Part of a small language model's weights.
Size: 14 layers, width 256, vocabulary 2096, 10.7M parameters.
Architecture: LayerNorm before each block, learned positions, no biases in attention or MLP, tied embeddings, normalized queries and keys.
Training: a variant of Muon for these matrices, 11292 steps.
MLP neurons of a small language model. Each row is named by its layer, matrix (up: input weights) and neuron, and shows model dimensions 16-143. Each number is 50 + 10 x the weight over its row's rms, rounded and kept within 0 to 99.
Before each neuron's rows, "fires on" lists the tokens most often at its 100 highest values on Wikipedia text that the model never trained on. A number after a token or word is its count.

fires on: "comm" 36, "ab" 14, "Mc" 9, "prom" 7, "June " 7
L2.up173:37 69 36 69 48 44 69 57 51 49 54 46 48 44 43 49 37 39 64 43 41 39 65 28 40 56 39 46 51 33 60 56 61 50 49 50 49 63 40 57 58 43 37 44 59 39 48 64 40 63 56 41 50 42 57 41 56 49 59 47 58 52 45 63 42 42 36 44 59 48 49 56 42 45 54 41 53 40 52 45 50 44 51 45 57 48 46 58 42 43 60 49 57 55 49 62 61 32 47 44 59 51 42 49 29 44 54 52 59 50 47 57 53 49 50 31 43 49 66 53 42 44 45 70 38 56 58 64

fires on: "E" 40, "." 16, "he " 7, "He " 6, "e " 5
L11.up746:44 39 49 78 63 52 58 51 31 54 41 49 52 39 48 41 75 38 52 54 39 43 48 58 47 38 46 42 33 36 55 50 21 39 40 53 58 50 50 60 54 52 53 45 55 40 56 53 30 59 46 50 42 56 40 42 68 36 64 35 72 33 37 48 41 42 57 52 48 52 23 58 45 34 33 42 68 60 42 44 62 30 46 58 36 43 59 52 69 42 42 42 50 54 63 32 51 56 55 32 52 63 38 63 60 55 38 43 58 39 68 53 50 47 52 41 52 64 36 49 41 55 70 64 56 39 53 63

fires on: "St" 30, "go" 9, "ock" 7, "stand" 5
L11.up490:62 64 66 67 55 41 58 34 71 41 52 49 44 67 25 43 44 45 42 51 40 46 47 51 56 58 57 60 36 64 44 57 37 43 57 52 51 44 50 53 51 61 48 60 44 47 48 55 54 55 63 47 50 53 62 48 41 45 55 41 48 38 48 46 53 35 39 61 52 54 53 45 36 41 54 52 57 65 53 47 50 32 72 35 48 64 44 73 60 29 52 38 56 37 52 69 56 56 41 28 60 54 70 59 47 43 44 74 48 47 59 52 40 50 60 36 60 50 55 53 53 51 52 44 52 38 47 51

fires on: "ra" 36, "ph" 19, "ing" 17, "op " 11, ")" 4
L2.up708:35 54 60 65 51 55 52 49 66 45 51 46 45 41 51 47 41 39 48 33 49 52 54 63 36 60 52 57 52 36 50 55 45 50 46 61 42 45 42 48 47 67 51 37 45 58 35 64 37 41 56 50 39 40 81 40 60 48 58 43 47 50 62 50 55 62 46 42 51 37 51 47 59 43 60 53 57 57 47 32 55 40 48 64 67 81 62 35 47 43 45 47 51 38 43 37 41 45 65 50 51 50 50 51 44 65 66 64 39 47 67 44 51 49 51 50 38 63 40 56 46 49 49 53 61 63 48 44

fires on: "| " 19, "en " 10, "to" 8, "on " 8, "ing " 5, "e" 5
L5.up780:50 61 61 38 49 45 39 40 52 35 62 37 46 46 51 42 38 40 40 60 38 55 59 30 46 41 59 42 54 47 36 47 61 29 44 56 64 46 47 37 48 43 57 47 30 50 64 18 47 52 57 55 63 38 49 39 52 55 54 25 41 45 56 57 64 54 55 68 71 48 46 30 52 53 38 33 61 45 51 63 66 59 45 67 49 50 67 46 63 26 57 57 40 68 58 62 40 36 49 57 44 38 47 27 44 53 43 53 46 43 43 50 56 62 67 47 52 59 43 48 48 56 44 51 57 40 58 65

fires on: ", " 19, "ol" 13, "end " 10, "ier" 6, "such " 6, "of " 4
L5.up837:36 53 39 57 46 53 66 27 64 45 44 50 43 22 50 56 45 43 48 52 32 60 59 57 59 80 43 41 41 58 54 49 53 42 58 40 48 47 48 50 47 40 35 37 59 47 57 40 55 55 72 44 37 69 54 48 52 38 52 42 52 43 64 22 45 49 50 48 58 53 50 47 44 55 63 59 63 53 50 60 70 43 57 61 46 40 41 54 48 32 41 30 43 56 45 39 36 64 49 52 59 40 40 49 49 46 64 41 54 60 37 34 50 29 25 53 58 59 33 50 44 61 74 48 53 56 49 55

fires on: "as " 24, "in " 15, "a " 12, "an " 11, "ong " 10, "is " 6
L4.up422:41 63 66 41 58 33 59 47 38 60 41 59 52 58 39 53 31 46 34 35 54 47 24 34 41 48 63 56 35 48 65 44 44 43 53 45 46 58 56 46 48 57 68 49 42 27 61 47 37 45 58 62 58 53 43 40 46 61 47 58 47 62 50 37 47 42 50 63 54 28 54 58 54 60 74 53 36 57 49 38 64 44 32 43 53 41 47 49 41 47 63 61 36 53 45 67 52 67 43 60 53 42 36 39 58 43 46 60 52 34 51 67 55 47 59 39 51 43 50 39 50 33 60 46 39 65 46 39

fires on: "|" 57, "ic" 8, "d" 7, "all" 4
L10.up388:58 56 54 57 54 74 57 54 45 52 35 48 48 51 52 40 45 58 45 52 43 47 50 43 41 40 59 36 40 70 46 23 56 39 35 51 51 50 38 54 60 49 47 52 47 50 66 46 50 55 57 44 39 60 59 57 53 51 37 44 48 33 66 51 44 50 57 18 70 41 22 66 61 48 55 44 41 53 66 31 44 49 38 42 61 51 43 41 54 48 62 63 57 36 38 36 59 39 50 37 44 56 48 42 52 55 51 56 74 60 59 52 42 38 49 45 54 51 78 58 50 32 56 38 46 67 64 63

fires on: "d" 13, "ro" 11, "at " 9, "c" 9, "l" 7, "ul" 4
L5.up357:59 41 47 49 53 56 49 55 62 40 56 38 54 44 37 43 59 48 56 34 55 66 53 73 46 51 38 58 42 44 39 67 47 52 56 49 56 56 52 41 50 44 50 25 55 50 65 51 53 50 38 64 30 51 45 41 54 82 50 60 67 48 44 42 39 51 35 49 50 52 60 56 43 49 35 44 50 43 49 66 62 54 49 37 64 51 44 63 52 57 51 57 54 82 66 31 59 60 43 64 65 61 38 55 38 48 43 41 60 56 60 45 67 62 76 41 52 43 31 50 44 42 60 52 43 49 48 38

fires on: "1" 10, "U" 10, "re" 10, "over" 9, "2" 9, "V" 7
L11.up309:63 59 50 49 52 49 45 59 43 54 47 34 52 55 49 52 60 29 46 58 62 54 40 35 45 53 42 55 47 65 56 61 58 48 42 59 65 43 40 49 40 52 49 52 38 49 73 47 45 53 49 52 52 52 43 47 46 37 44 41 61 53 52 68 53 28 57 42 54 53 44 47 59 53 51 49 51 43 63 54 61 52 42 36 45 54 57 47 54 52 27 56 39 48 73 48 40 69 55 54 51 42 47 53 62 61 53 39 55 54 55 39 43 55 69 62 56 54 32 33 50 62 55 47 62 43 33 60

fires on: "l" 17, "us" 12, "en" 12, "at " 11
L8.up297:44 53 56 38 32 62 51 44 61 41 49 58 47 41 48 49 56 43 39 62 50 62 44 50 48 35 51 52 42 40 47 61 30 45 46 55 66 37 51 72 55 53 53 47 48 36 62 35 51 46 35 54 34 62 51 46 63 67 41 65 62 56 33 64 59 35 43 52 51 62 59 60 32 34 55 24 42 41 49 61 38 44 39 47 56 46 60 42 46 55 30 48 58 86 66 52 48 59 72 54 36 49 48 52 74 42 48 56 58 47 44 56 65 63 41 54 54 33 39 46 57 36 47 63 47 46 38 39

fires on: "-" 21, "A " 13, "a " 10, "A" 8, "t " 5
L10.up105:61 54 40 44 52 46 48 36 47 45 67 51 40 40 61 36 46 51 34 46 57 49 55 38 51 44 49 47 46 60 62 51 49 60 37 55 59 51 47 37 35 46 46 57 61 54 79 49 51 51 58 49 60 56 38 63 56 43 64 45 62 34 58 63 53 40 52 75 59 28 44 74 48 66 59 47 49 53 50 57 54 60 37 21 41 55 36 42 65 46 43 55 29 45 74 50 35 50 60 52 50 39 60 57 53 52 53 45 58 41 59 53 30 54 38 55 38 39 45 58 24 45 50 59 54 65 49 46

fires on: "," 29, "u " 9, "i " 6, "-" 6, "', " 4
L11.up418:43 51 34 57 63 63 41 55 55 57 55 52 39 45 41 49 51 44 45 32 38 42 58 47 46 55 60 56 52 69 55 52 60 34 50 61 57 56 41 64 59 48 52 62 55 36 50 39 44 56 42 73 35 41 46 38 45 41 43 28 33 55 57 50 62 35 42 48 41 36 49 48 48 47 33 65 67 47 52 49 69 69 42 62 41 55 36 52 71 49 67 57 55 40 37 43 42 48 44 37 43 56 37 32 36 60 49 52 63 45 55 27 44 40 62 43 46 52 58 41 67 50 34 41 43 32 44 51

fires on: "he " 29, "al" 15, "He " 13, "I " 11, "not " 10, "|" 9
L6.up306:52 49 47 63 72 56 38 58 41 62 58 45 47 62 60 50 61 61 47 57 25 35 41 55 41 41 55 45 51 30 33 51 48 40 28 45 64 62 35 50 54 53 47 62 67 33 47 53 49 47 61 44 44 36 37 51 58 33 34 49 45 36 53 35 55 45 58 44 69 44 33 48 52 42 49 55 79 42 43 61 55 67 55 56 46 34 41 42 47 57 42 44 67 53 37 31 44 55 58 68 42 52 32 50 61 62 31 51 51 39 52 58 53 28 45 50 48 62 46 61 41 47 71 65 50 49 56 52

fires on: "u" 22, "i" 12, "c" 11, "ing " 9, "ed " 6, "g" 6
L8.up16:48 67 47 44 41 41 47 40 62 57 46 75 37 70 37 48 66 35 52 46 53 58 39 48 32 40 62 56 41 63 41 42 47 32 57 65 57 54 43 58 34 56 54 43 45 53 40 56 51 88 47 34 49 39 65 48 52 52 40 52 30 48 42 66 55 53 70 52 47 54 45 56 45 60 41 64 58 57 63 46 56 39 44 34 46 42 47 56 40 45 32 43 42 60 41 53 55 59 31 35 43 43 54 45 54 80 62 47 48 56 51 46 53 32 54 50 65 65 62 57 65 47 56 48 61 46 42 53

fires on: "at " 44, "to " 12, ", " 7, "St" 6
L6.up30:45 50 53 38 48 56 51 48 29 45 54 68 45 46 58 49 42 40 35 49 47 61 46 57 58 52 68 46 52 58 51 60 48 52 34 65 58 34 57 51 64 49 66 55 48 43 61 53 50 55 60 47 62 36 41 59 60 58 54 58 48 55 46 38 74 45 44 74 43 46 73 42 42 56 37 45 59 48 53 61 49 42 47 66 43 43 57 51 64 30 48 43 41 57 57 53 46 56 64 51 45 54 35 56 44 49 39 68 50 49 59 53 56 50 55 50 70 53 45 38 46 70 52 53 59 54 51 43

fires on: ", " 54, "of " 29, ": " 6
L6.up838:23 51 58 61 60 64 47 45 55 58 51 59 35 41 45 47 50 38 44 43 47 67 55 49 51 43 51 64 58 55 65 37 43 54 49 47 51 54 40 47 55 52 62 47 37 43 73 49 48 43 45 40 51 57 57 47 57 44 67 52 51 51 47 44 52 47 47 45 51 36 62 47 61 56 49 77 64 59 51 49 64 55 41 64 32 60 33 54 58 67 53 35 34 49 59 40 46 59 58 60 61 58 51 59 51 43 55 58 54 44 51 47 38 41 59 42 64 61 28 43 46 45 76 52 57 40 40 59

fires on: "b" 23, "(" 9, "-" 9, "of " 6, "ic" 6
L8.up844:47 61 60 61 62 60 57 39 47 57 32 40 43 39 44 59 37 35 57 43 55 58 50 47 50 52 30 60 43 47 39 63 40 59 40 58 65 43 59 32 56 69 70 49 49 42 58 59 50 38 37 47 49 53 54 58 50 47 55 51 54 36 36 54 53 42 69 57 65 52 58 43 51 60 71 46 65 45 61 50 63 30 64 39 53 55 44 39 55 54 44 32 44 56 39 38 45 63 51 36 39 47 63 26 42 44 55 63 48 47 35 39 44 57 70 65 56 69 38 48 52 67 51 65 58 54 56 40

fires on: "al" 25, "d" 16, "v" 9, "af" 7, "ut" 4
L10.up313:48 54 42 54 43 46 54 55 47 57 50 48 54 65 46 39 29 49 42 45 45 38 59 40 48 53 45 58 35 44 40 65 62 53 47 59 61 42 62 53 63 58 48 35 33 49 43 36 38 44 49 22 64 49 58 52 54 34 48 53 41 40 55 47 53 62 59 65 75 54 56 46 49 57 65 61 48 65 53 43 53 61 59 53 48 47 57 62 67 39 51 59 59 53 50 57 78 36 53 56 55 69 53 54 47 52 55 41 50 46 47 36 45 36 44 58 54 66 57 50 50 51 62 50 52 54 42 45

fires on: "and " 34, "which " 21, "but " 11, "who " 8, ", " 6, "It " 5
L8.up90:53 40 39 66 56 50 64 29 36 55 35 45 44 55 43 55 62 28 58 54 53 62 43 41 53 42 53 46 55 30 49 50 62 37 36 48 60 53 55 50 33 61 55 62 54 46 52 63 42 60 53 45 50 51 37 47 52 51 51 38 62 62 40 46 51 45 54 56 45 54 46 48 54 57 66 55 45 24 32 43 46 57 65 50 31 61 43 43 50 69 54 49 57 53 59 54 59 52 48 52 66 51 51 47 49 48 47 54 51 63 43 36 53 35 51 59 50 45 31 51 47 34 58 41 29 65 59 25

fires on: "á" 22, "an " 9, "a " 7, "an" 5, "mi" 4, "other " 4
L4.up658:58 59 42 42 60 35 56 42 30 47 51 56 58 45 56 43 27 54 47 65 67 51 54 39 46 34 60 69 61 64 56 47 43 46 50 64 28 54 38 44 49 39 59 45 55 30 46 61 55 59 51 62 85 47 45 44 56 61 35 39 26 45 60 49 47 31 44 50 51 59 58 48 54 51 49 33 38 43 51 41 59 54 29 43 45 51 46 51 45 59 55 53 50 66 60 57 40 51 45 68 36 52 44 65 38 29 61 40 32 42 37 45 65 60 39 53 57 36 50 54 50 47 54 59 47 58 54 44

fires on: "ub" 19, "\n" 16, "following " 12, "ite " 10, "C" 8
L2.up135:63 63 33 63 51 39 60 51 41 50 52 41 47 40 46 45 62 23 39 54 43 58 48 52 38 67 49 53 58 36 60 58 59 34 45 49 39 50 50 53 46 54 53 43 49 43 44 64 54 46 51 56 55 58 56 45 75 39 30 67 52 56 38 49 31 37 46 40 56 48 63 50 52 68 51 44 63 35 38 33 50 39 70 42 55 36 51 60 54 33 53 58 34 36 45 61 45 55 42 51 53 32 36 55 35 50 42 44 44 63 37 51 50 41 54 52 39 46 47 44 52 27 43 60 49 58 66 51

fires on: "H" 17, "from " 16, "), " 15, "to " 7, "first " 5, ", " 5
L10.up559:56 46 53 57 48 61 51 43 55 72 59 37 49 35 40 57 48 50 55 55 42 34 58 49 58 47 69 67 50 50 72 54 55 41 44 34 55 46 37 60 56 57 65 45 35 35 54 53 36 58 49 52 56 44 77 43 42 42 39 43 50 65 45 53 54 44 46 55 50 51 29 49 59 46 37 38 42 51 43 46 60 41 53 50 55 52 23 62 81 57 60 46 56 62 49 51 36 57 71 66 49 44 22 52 57 71 37 63 53 57 68 53 34 40 66 69 56 44 37 42 41 58 29 46 58 45 53 70

fires on: "pre" 18, "; " 13, "re" 6, "ally " 5, "and " 5, "ro" 5
L6.up653:55 38 47 55 54 54 47 59 46 50 58 41 60 57 51 57 72 34 48 52 53 33 55 55 51 60 51 44 45 54 51 43 56 47 51 41 43 55 52 42 45 36 50 32 56 40 43 52 52 35 60 49 45 61 56 53 57 55 73 45 51 50 66 45 39 60 52 58 61 45 56 59 74 41 58 56 58 34 36 42 37 70 58 37 35 50 43 61 42 49 67 35 43 53 46 37 62 54 50 35 45 37 39 53 31 54 53 55 56 27 28 31 53 53 39 50 60 32 33 35 54 32 29 39 54 55 45 37

fires on: "an " 39, "'" 9, "ar" 9, "M" 7, "R" 6, "Pr" 4
L11.up140:61 51 56 54 48 63 44 45 42 43 64 21 57 54 51 54 40 32 43 39 36 43 49 66 57 48 61 69 24 46 50 40 63 68 41 42 65 62 45 46 34 55 48 59 51 45 64 53 49 31 71 47 36 47 45 46 38 47 42 46 40 51 64 31 40 46 40 50 52 61 49 41 39 67 58 36 52 63 49 51 55 56 47 47 44 35 31 33 63 45 44 67 69 52 47 37 59 57 43 34 41 48 54 49 51 49 55 52 75 46 59 61 51 52 59 62 35 49 52 37 43 49 43 64 75 55 50 51

fires on: "ly " 17, "le " 12, "y " 11, "early " 10, "-" 9, "ate " 8
L5.up148:49 67 48 47 58 42 46 40 36 51 49 68 44 52 57 52 37 40 62 53 49 46 54 44 35 44 50 52 44 51 40 45 59 34 50 44 46 32 40 35 55 75 47 40 53 41 58 63 60 55 55 36 67 57 38 54 60 32 29 44 57 44 58 46 47 40 81 50 45 49 53 50 26 44 58 42 76 47 53 45 51 49 42 57 45 42 32 67 41 61 47 56 49 41 47 64 53 48 70 58 60 67 50 75 46 54 52 44 60 51 59 44 59 58 49 62 49 52 60 33 47 51 50 54 57 64 62 74

fires on: "ent " 15, "3" 12, "ous" 7, "ay" 7, "ent" 7, "ain " 6
L6.up197:53 53 42 65 33 56 65 34 37 59 62 37 37 47 53 46 67 41 63 54 65 45 57 51 51 60 48 33 49 45 43 48 64 57 44 37 53 49 38 54 45 62 53 69 52 61 46 46 66 56 51 62 22 60 46 38 52 58 42 58 37 37 52 38 66 62 40 62 42 50 56 62 43 30 51 58 64 70 49 56 51 59 35 36 54 51 55 52 44 74 57 45 45 73 41 44 58 62 56 49 50 39 65 48 41 49 57 59 57 47 50 47 58 50 58 55 55 59 45 61 46 29 55 54 61 48 50 68

fires on: "fin" 20, "tit" 13, "202" 11, "–" 7, "forman" 6, "join" 6
L2.up279:42 55 59 48 59 42 69 58 62 61 58 57 66 45 49 40 51 49 56 59 44 61 65 55 44 49 63 58 52 43 55 50 38 49 56 58 74 46 44 57 40 54 65 45 61 54 34 54 57 48 54 39 59 72 60 54 44 53 53 46 59 63 69 39 48 59 55 46 60 41 37 41 64 48 37 47 57 41 52 55 50 45 66 38 52 55 58 50 56 58 53 60 46 50 55 48 57 58 43 59 42 42 57 41 45 54 47 44 47 57 62 44 35 58 49 69 47 44 50 39 68 47 69 54 54 57 48 38

fires on: "dec" 29, "| " 22, "star" 22, "following " 13, "same " 5
L2.up244:55 46 69 65 31 63 35 39 56 49 51 42 61 43 47 42 54 50 45 63 51 24 42 31 51 62 41 67 46 43 53 61 43 45 50 42 36 56 35 49 36 38 52 46 41 67 48 33 56 64 40 32 50 39 49 55 48 52 59 49 60 53 45 59 60 28 49 52 47 51 67 47 52 54 56 56 62 34 42 44 35 51 39 67 53 58 52 44 59 56 63 49 67 41 78 66 47 53 61 47 46 48 33 50 43 54 55 39 55 43 58 47 49 36 51 53 44 30 51 55 61 59 64 41 47 65 34 42

fires on: "ro" 41, "ob" 18, "ot" 12, "ste" 6, "id" 5
L5.up47:34 44 46 63 62 49 44 48 44 49 48 52 46 48 65 57 63 53 41 53 52 54 53 32 44 70 54 46 33 40 58 43 64 43 43 56 66 51 28 56 26 29 50 54 65 64 52 52 58 35 45 31 53 56 59 60 56 39 33 56 51 56 56 52 38 47 52 63 44 57 55 48 61 36 50 50 59 33 43 53 47 42 53 29 49 51 42 53 50 40 53 50 56 39 57 52 57 57 42 35 57 45 54 55 41 59 47 43 34 43 64 47 57 62 58 52 58 37 38 61 35 57 39 43 61 29 50 65

fires on: "grad" 19, "rig" 18, "part" 12, "- " 7, "acc" 7, "anc" 5
L4.up840:48 50 43 43 56 44 54 55 35 53 45 39 45 70 52 54 36 48 40 48 48 59 67 66 47 48 52 43 37 47 60 87 37 42 37 34 51 45 54 43 55 63 46 79 65 37 61 49 27 41 43 51 53 64 55 61 57 53 47 53 54 55 44 61 51 57 44 61 58 41 56 46 44 79 55 52 55 43 38 59 60 54 36 58 46 64 47 56 43 59 52 48 52 43 69 55 51 46 24 45 61 42 55 52 41 45 52 43 58 59 53 56 48 57 54 67 28 66 49 46 43 60 51 60 71 40 60 53

fires on: "n" 24, "h" 16, "d" 10, "T" 8, "fi" 7
L10.up588:50 47 38 46 49 55 36 31 57 57 53 67 51 31 43 74 44 63 61 40 59 57 38 41 63 46 39 52 53 67 55 61 48 60 35 54 47 53 55 54 58 42 40 42 45 51 53 50 50 20 45 55 39 57 37 63 46 39 38 50 49 62 39 58 43 43 40 33 71 36 76 57 48 60 56 67 50 26 49 63 61 38 61 47 47 45 47 63 56 55 55 61 39 48 55 47 50 39 56 49 36 55 53 60 49 53 41 41 49 54 57 31 40 39 57 44 44 54 37 38 41 34 62 51 49 65 47 52

fires on: "at " 23, "of " 16, "to " 12, "from " 8, ", " 6
L8.up176:59 52 58 53 57 61 47 44 51 38 58 54 57 32 44 47 46 57 45 49 48 56 68 62 67 35 46 37 47 51 53 54 61 53 44 51 67 45 42 53 62 43 53 57 73 37 67 47 38 45 42 40 50 50 70 49 54 58 59 51 61 48 45 38 51 45 46 49 49 49 46 36 57 52 62 41 65 47 39 43 57 45 44 65 53 46 45 50 63 36 58 25 56 58 45 53 41 56 60 57 46 49 36 37 50 36 54 53 49 50 47 54 37 49 53 58 65 66 35 35 36 46 60 69 29 62 52 65

fires on: "ed " 21, "et " 16, "n " 7, "ing " 5, "s " 5, "e " 4
L5.up675:57 40 51 32 46 64 36 53 37 48 56 59 39 52 49 48 55 36 33 57 37 62 45 53 51 35 66 57 62 52 55 46 58 36 56 67 60 60 63 49 52 68 44 37 45 55 44 49 41 69 43 41 33 42 43 40 70 48 37 44 40 42 55 57 59 66 49 61 42 54 56 37 63 45 44 56 60 47 58 47 49 54 43 58 44 38 57 52 58 49 50 43 44 67 42 61 51 55 50 51 33 54 45 49 54 52 55 43 60 50 32 53 42 51 51 49 45 49 37 51 50 70 51 51 38 51 34 63

fires on: "\n" 25, "." 21, "of " 9, "are " 7, "C" 5
L2.up622:68 54 62 54 61 47 65 59 36 65 37 57 45 65 62 68 36 53 62 51 53 51 47 51 47 49 49 58 60 47 65 54 48 42 76 52 45 43 69 41 44 50 34 52 56 54 36 65 48 47 50 38 48 38 57 50 41 50 48 67 38 63 60 44 45 47 39 40 64 50 68 67 41 39 45 44 70 45 43 53 52 41 56 49 60 53 47 64 50 24 54 70 45 54 41 43 51 55 53 30 45 33 33 52 51 53 37 43 39 54 50 43 49 59 50 43 36 45 58 33 57 34 36 45 59 77 46 51

fires on: "i" 16, "z" 15, "-" 10, "old" 9, "et" 8, "of " 5
L6.up248:31 60 66 49 55 52 60 47 46 46 48 54 50 59 49 44 55 57 53 46 47 57 54 48 42 66 44 62 46 48 35 58 48 44 46 67 69 67 49 39 62 60 47 48 57 38 39 51 39 37 66 38 58 66 42 60 48 52 41 40 56 45 62 52 57 36 50 38 65 29 62 44 47 43 54 55 52 62 62 44 50 52 65 44 61 50 46 57 35 41 51 38 63 34 56 47 66 51 48 26 49 71 51 44 55 58 55 53 47 41 49 44 37 43 50 47 46 53 44 52 55 63 57 65 73 36 57 48

fires on: "o " 49, "own " 7, "os" 5, "sig" 4, "os " 4
L2.up44:37 41 48 71 59 52 37 50 58 49 54 62 46 47 56 46 39 51 50 56 52 54 44 55 41 50 40 28 39 53 53 53 47 59 34 54 65 54 55 53 67 42 34 45 69 65 41 51 55 49 32 63 53 62 44 70 40 48 56 42 46 40 63 55 59 52 51 41 58 75 57 49 32 42 44 50 73 38 51 51 37 67 46 40 44 52 59 54 54 46 55 60 51 40 55 53 51 52 44 49 53 59 51 56 47 26 60 40 55 48 54 43 49 44 59 55 43 56 42 13 51 46 50 46 62 49 34 55

fires on: "T" 19, "t" 18, "z" 16, "d" 12, "t " 8, "ing " 5
L8.up571:45 49 33 55 44 57 36 53 67 36 50 60 60 53 40 55 51 45 29 56 74 45 50 64 36 67 48 53 58 54 39 33 37 53 62 31 55 53 33 65 52 55 76 40 63 36 42 34 71 52 53 65 33 44 61 38 58 54 57 54 50 52 46 49 49 42 30 57 57 39 58 62 43 59 34 43 67 48 61 45 47 52 40 57 49 71 58 58 47 55 58 48 37 45 59 51 40 67 47 53 49 50 36 37 55 54 42 45 75 49 53 59 59 44 37 52 29 64 61 52 66 56 54 52 43 60 44 41

fires on: "p" 28, "re" 8, "." 7, "al" 5, "ro" 4, "pe" 4
L8.up270:65 37 56 53 56 56 54 60 31 59 62 47 54 42 53 63 54 38 80 34 57 59 50 53 51 56 55 55 31 45 72 35 46 56 46 55 41 47 56 47 39 37 37 44 63 48 47 66 63 43 45 40 72 53 65 52 42 56 57 50 50 43 68 45 49 48 43 36 54 53 70 57 67 61 43 59 54 38 67 31 48 48 41 48 36 53 60 47 62 33 66 46 49 55 49 48 45 43 39 56 51 52 48 55 47 64 44 28 51 44 57 49 50 50 45 63 47 37 33 47 60 32 48 42 56 48 57 50

fires on: "ang " 15, "u " 10, "ong " 8, "i " 7, "ay" 5, "i" 5
L10.up495:45 30 57 49 51 80 39 57 56 45 47 75 44 40 44 45 47 46 51 62 55 46 54 51 50 53 43 51 61 53 62 53 54 23 61 50 48 58 69 35 58 46 55 70 35 45 55 37 38 67 44 47 50 43 40 43 55 57 59 42 61 47 39 26 53 49 52 41 42 42 44 50 60 55 67 54 48 50 52 50 66 64 40 46 57 47 49 56 63 32 62 51 65 41 47 55 57 54 39 56 48 49 38 47 48 46 34 51 57 56 51 64 47 42 62 51 55 49 61 50 58 52 28 56 46 41 38 39

fires on: ", " 33, "but " 17
L8.up442:43 53 49 62 66 49 44 54 51 54 58 36 54 53 43 76 36 15 27 56 46 48 38 47 51 52 46 39 48 41 55 50 60 44 40 57 48 53 67 52 38 56 42 59 58 49 44 54 54 64 50 34 46 44 40 28 45 28 57 55 54 60 53 41 52 37 46 31 57 62 36 69 58 51 65 32 57 48 66 36 33 49 41 38 57 53 55 51 42 49 72 43 61 55 45 43 54 47 53 63 64 55 61 61 40 53 43 55 54 54 45 59 60 48 59 61 50 45 42 48 38 53 59 44 60 50 59 39

fires on: "ly " 19, "early " 19, "est " 11, "ate " 10, "e " 8, "de " 5
L2.up614:60 62 17 32 59 46 48 48 32 53 29 56 54 65 51 43 37 48 55 44 53 51 60 31 37 36 62 36 58 32 54 56 52 55 49 42 49 35 39 62 52 59 58 42 62 44 48 39 50 54 61 40 63 71 34 61 35 47 53 40 48 57 38 46 38 33 45 65 36 60 32 56 36 54 43 41 52 53 39 43 56 45 56 50 60 57 58 40 57 55 44 44 55 33 55 52 33 56 48 73 42 54 64 58 56 41 54 48 66 54 48 56 53 47 60 46 56 58 55 28 48 44 43 48 66 36 65 72

fires on: "inter" 39, "high" 10, "lar" 8, "Inter" 8, "ost " 6, "100" 5
L4.up726:36 48 49 47 44 36 64 59 53 54 53 42 56 38 57 56 58 42 39 55 43 52 55 54 61 52 57 48 53 51 54 63 42 49 57 48 54 51 50 53 65 40 38 60 58 44 60 60 45 54 57 37 51 49 43 29 46 43 68 51 59 48 51 51 55 60 49 58 50 46 43 33 50 57 56 64 36 41 50 49 50 43 64 55 44 68 76 50 44 45 43 37 50 55 54 63 43 55 31 54 63 40 65 25 54 55 41 42 69 45 40 41 45 37 37 60 68 50 45 64 48 54 65 47 75 33 51 51

fires on: "Ch" 35, "ob" 10, "ab" 6, "\n" 6, "ar" 5, "sequ" 4
L11.up666:58 28 49 45 61 52 53 53 49 57 56 43 72 64 58 60 45 60 48 40 36 55 66 39 24 33 41 41 46 35 59 50 65 51 53 65 61 52 49 50 40 55 64 44 46 56 39 48 26 51 56 65 41 56 37 71 41 66 74 37 52 41 47 45 37 41 40 60 65 71 55 60 54 51 47 47 47 50 49 55 47 57 31 42 56 52 48 40 43 53 42 54 50 43 52 48 46 38 48 41 40 41 61 50 47 41 55 60 49 69 52 45 52 54 56 68 39 38 66 27 45 34 52 39 53 69 28 60

fires on: "a" 25, "| " 17, "an " 16, "M" 15, "y" 11, "ing" 7
L8.up536:41 51 53 58 44 67 39 58 48 42 63 34 50 43 52 50 54 46 47 39 44 30 71 59 53 42 48 45 40 53 65 53 62 58 57 38 62 48 44 41 46 39 35 43 41 65 53 50 64 60 61 31 47 62 54 62 46 42 39 38 37 51 38 55 58 47 33 63 33 55 42 46 58 67 42 60 57 36 60 31 45 47 34 48 43 49 45 46 45 58 74 39 48 71 42 26 60 52 41 55 43 51 41 55 52 48 43 37 51 66 56 56 44 31 66 65 34 36 50 32 33 42 57 42 78 65 50 39

fires on: "from " 18, "Arm" 12, "ym" 11, "inform" 10, "Te" 6, "arm" 6
L2.up350:47 34 64 64 53 45 30 56 63 44 28 60 48 45 48 38 48 42 54 58 54 67 54 45 59 52 52 49 59 49 50 50 56 46 45 43 53 50 43 54 41 38 60 50 47 39 54 30 52 55 46 42 49 58 58 49 45 39 57 59 69 51 68 51 54 51 39 41 55 47 43 55 48 66 46 71 38 37 44 49 74 36 52 28 47 58 36 61 55 54 42 54 37 36 51 44 60 68 56 50 57 59 64 66 37 46 49 41 48 64 56 58 37 32 54 43 40 60 51 52 60 64 36 61 68 68 49 40

fires on: "al" 92
L6.up585:54 57 28 49 61 55 58 41 45 49 46 39 57 54 37 38 38 45 30 41 51 49 48 39 49 46 30 62 55 48 60 50 50 53 45 44 64 39 61 73 49 46 56 30 26 53 56 44 43 62 53 32 54 60 45 47 54 55 43 48 53 36 50 66 44 59 56 58 53 55 41 62 45 42 50 30 40 66 50 57 64 70 53 38 69 50 43 54 52 71 52 50 46 61 42 46 48 66 55 46 54 50 37 50 52 65 46 31 34 39 37 58 43 39 66 60 53 58 55 43 24 54 54 48 49 39 41 45